config = dict(
    activation='swiglu',
    norm='rmsnorm',
    init_std_up=0.0296,
)
MLP neurons of a small language model. Each row is named by its layer, matrix (gate and up: input weights) and neuron, and shows model dimensions 352-447. Each number is 128 + 32 x the weight over its row's rms, rounded and kept within 0 to 255. Numbers have three digits each. A neuron's up and down rows have the sign that makes its largest values positive.
After each neuron's rows, "fires on" lists the tokens most often at its 100 highest values on Wikipedia text that the model never trained on. A number after a token or word is its count.

L3.gate1377:135150126074178136081095117118170137225154103108090137187162172094200114112152153084097119173131152110123098146140141131164129190131119079126085135115121154130128095136070122107137174101205101086149086129177127101093072153097112116156140124171141145082114105083125117097085099163143142074
L3.up1377:094141184088163139104115130169125132151159077149065123162158112098155117130131094087185105176135150162123148111141112141157083132154124122124125114108135152113073062175114131140138148123173125111163106096157101136098104119085126102202141157139110086149117166096111108045140126149102186073
fires on: " |" 35, " /" 8, " became" 6, " discovered" 4, "gy" 4, " Yun" 4

L3.gate610:116182164179156176137192119155136162161129151099096136179164150123135096113178111129123133162102144108121113097112156136107093151172079090160090119093206151114127121098118130154139149135117132150142131154176124117088100101140148155118145114133125057118079072066078143146079134142078137141
L3.up610:155148142189113104139135080105098117147119155071083176165214141096133122101166122088116109127203114166109133075165114128117130187181108137197105087152127107158090135110089085113135138085139122176071083158108131154111112199148094143163109144207106095175088099123038145065131146101089133125
fires on: " |" 31, " \"" 30, " /" 7, " By" 4

L3.gate289:156140125141148081071147126125083141161120130126115168135097162144165119130140144136106110113106084132091162113150170112120185136145186128143136110144152076133111121092159098120188156118106144168077187088097123074111086077116160109138086143119177104096110095095155167102156157162168042120
L3.up289:108131173175110184160165116096196100133151141102173157093112104108182114095137090157072169108110076130092092156104120144124125140109133139128169137089088146153120181231152157127118149143145130097176193129135116118112101087155168104174129132096116148152077150154147088176150180098102165168
fires on: " life" 18, " children" 9, " mi" 8, " Synonyms" 7, " k" 6, " e" 6

L3.gate1351:195208157099141108084136132115111177134125096135151113138127068123119097125069116104120165105127090142118115121125206080145079130138155117142106119194120101198189160192108147067071118113137149167109152160108047134182144114154152155149116147114143110180095185185036122128182191163145134152
L3.up1351:127144072157097150140175116102109090144137045123109173086141116105145095164094113119153164184155175186136104095142146099143124128109115147160108145116063119111148180126113116132103161197169161135125094149120075085128167133102165181133161180118152102134156119115087121117163210162097145168
fires on: " un" 26, " co" 15, " en" 11, " ex" 9, " out" 9, " consist" 5

L3.gate959:189116138078169104153060104177156136128170123116088080147176092062141185135154159122134193078101125141085071176080166168112129111149082193100101196093184170086146099122146164062166104185149155051155083136111109155140116127149084092101191120136110114104117162116150131136148143099165121135
L3.up959:169107137119153099140093079147126064151147187186125121099088064065110107139093130112186142103173170149075126132135126123126103144121098112111143093144115125102095120103120135102149114164121128126192128127147141185113095139071108148148207154136127124127073117064136173154158137108147084094
fires on: " check" 27, " bill" 10, "cent" 8, " set" 6, " cut" 5

L2.gate407:134173134124116064119133135080133092103141096109133104143138094150121069138187159110109103111140128124168126182099112094183163110129110096129121090122108147178111181121119130115128167154141105119128138097098107120166134118207142118090123121091099119111150163141188118120079076112061111120
L2.up407:091120110166107172155105102150153167046134202137165080044156118170163169099115111155115188108100135154147124131149162070164152171059153107099128159175098149099066139061098133136148122126132167128127102059133150122109163141118136121105111166185127149146157144096160079147146123100147167132
fires on: " life" 19, " section" 9, " period" 7, " cases" 6, " country" 6, " years" 6

L3.gate96:255084188072125129123159121078149152123127112123090104127148147112136137124125071140139143119130146125120091151109093058190180048112092188165166152126125117146108135135119165117124119175106154104094119111106106120123117121156133081091087134178083125108141145167144182114137120115080077074
L3.up96:111136210078148164190182141160162140144091161152162101144149113117111101122146147098121094062135122113115175136097169096129090151126097050064124093168121177166092175161124145131103152175156112166138060132105102148151162142111149102153140134107151079163080153158152154150128196122095112079
fires on: " al" 35, " Al" 31, " long" 10, " almost" 7, " nearly" 4

L3.gate1097:128110112123129126185146135125127108138115050135146120173122072120140102183129082121093137144114166087131152140145121067108146150150138094198144121113121097148142107090156169121066165055123079127117236168151171123093094135127164099176126124099170151107154099125119173130152088116136110115
L3.up1097:147185160064088140171126164151086103120150109172096208135076180124151149126103120102143124106148171178139139108142134118071134104148113159125127098181113182091087095088122083140091136173125139147057174133123104127153123092147109152183131150177105177177137129072148138146124131118176153137
fires on: " is" 36, " |" 11, " Website" 10, " Synonyms" 7, " species" 4, " as" 4

L3.gate306:134157054059091126147078207179112160116083138093122171136151134175146132124106115120053140102100121124149189143122094120139106105144151115093082105126018066152099124163124136123123098052155142113109140199142178128097125114141121091090099163141137138122113067147191117136119057110163133097
L3.up306:084101122176134163111095140139138039178102089144146143197093122153096157140114114160170173130111134101178129084094161136108047120149113114154107058171119105134107091078164099075161096176096077086153092117121160133160084138125086154174110134172084139124154180106147112135042135121163126107
fires on: " |" 45, ":" 14, " city" 5, " species" 5, " Elevation" 4

L3.gate709:136095153114120160179187081115129091134166077151076217146136167123110083133118036121154129171138106139168061169083193073160155121135145122127108159116112121176122145120116173104079227192116133074148135138145169102155110067113076046140197115126179151151130118125113176070187119128092117149
L3.up709:098073212062084122207139144098082079114117117140159129165144182113166107149140109155170146197148142145103088172136183074130139119159176138087145107168122158120189105101072168149096136169172169106192110140086131148113147141137143105149113136050135209115149079169154185121117106095148123137
fires on: " al" 37, " Al" 36, " Ar" 9, " Ol" 9, "Al" 4

L3.gate1641:084107147079137156090164172137078139125134127085126155167093160124107079107154108165152179102124149069101145104130139132133116160207140106124090126147179108121164106126154113082062120067123124109098177159130197139172031114094186129144192126073105182129147161138152117139112159120141090142
L3.up1641:117087091140158156150146110150113139162120146168086143142096179184090090140145116088165137128172138130135083142100136173120182134180072090100087174119209150151083110144153093086164067106143135086135109122072103113121173134175155053089143113110156117134151046106146113122140120111110168154
fires on: "," 72, " and" 16, " Cross" 4

L2.gate887:204146138106086152121111120169184141122200095169185129149100101113137091118105161122095175106082105134166119109047074146154135128130172135125153165117124114137126173143159159134107169070194121127093107126069118134107120105164069148162133124143126132143122104064174081128136170106103117108
L2.up887:128112132075129128108082182140157154150161151166092077129154140127098156168166115127142140154120161194150147105041120155178018164150112125107148149083111129081103118117129139151078164092110121080124101132076104113083148128149093193115150138164129144050170114130186094108121132079121127166
fires on: " London" 18, " Paris" 9, " Helsinki" 9, " hair" 6, " sports" 6, " volleyball" 5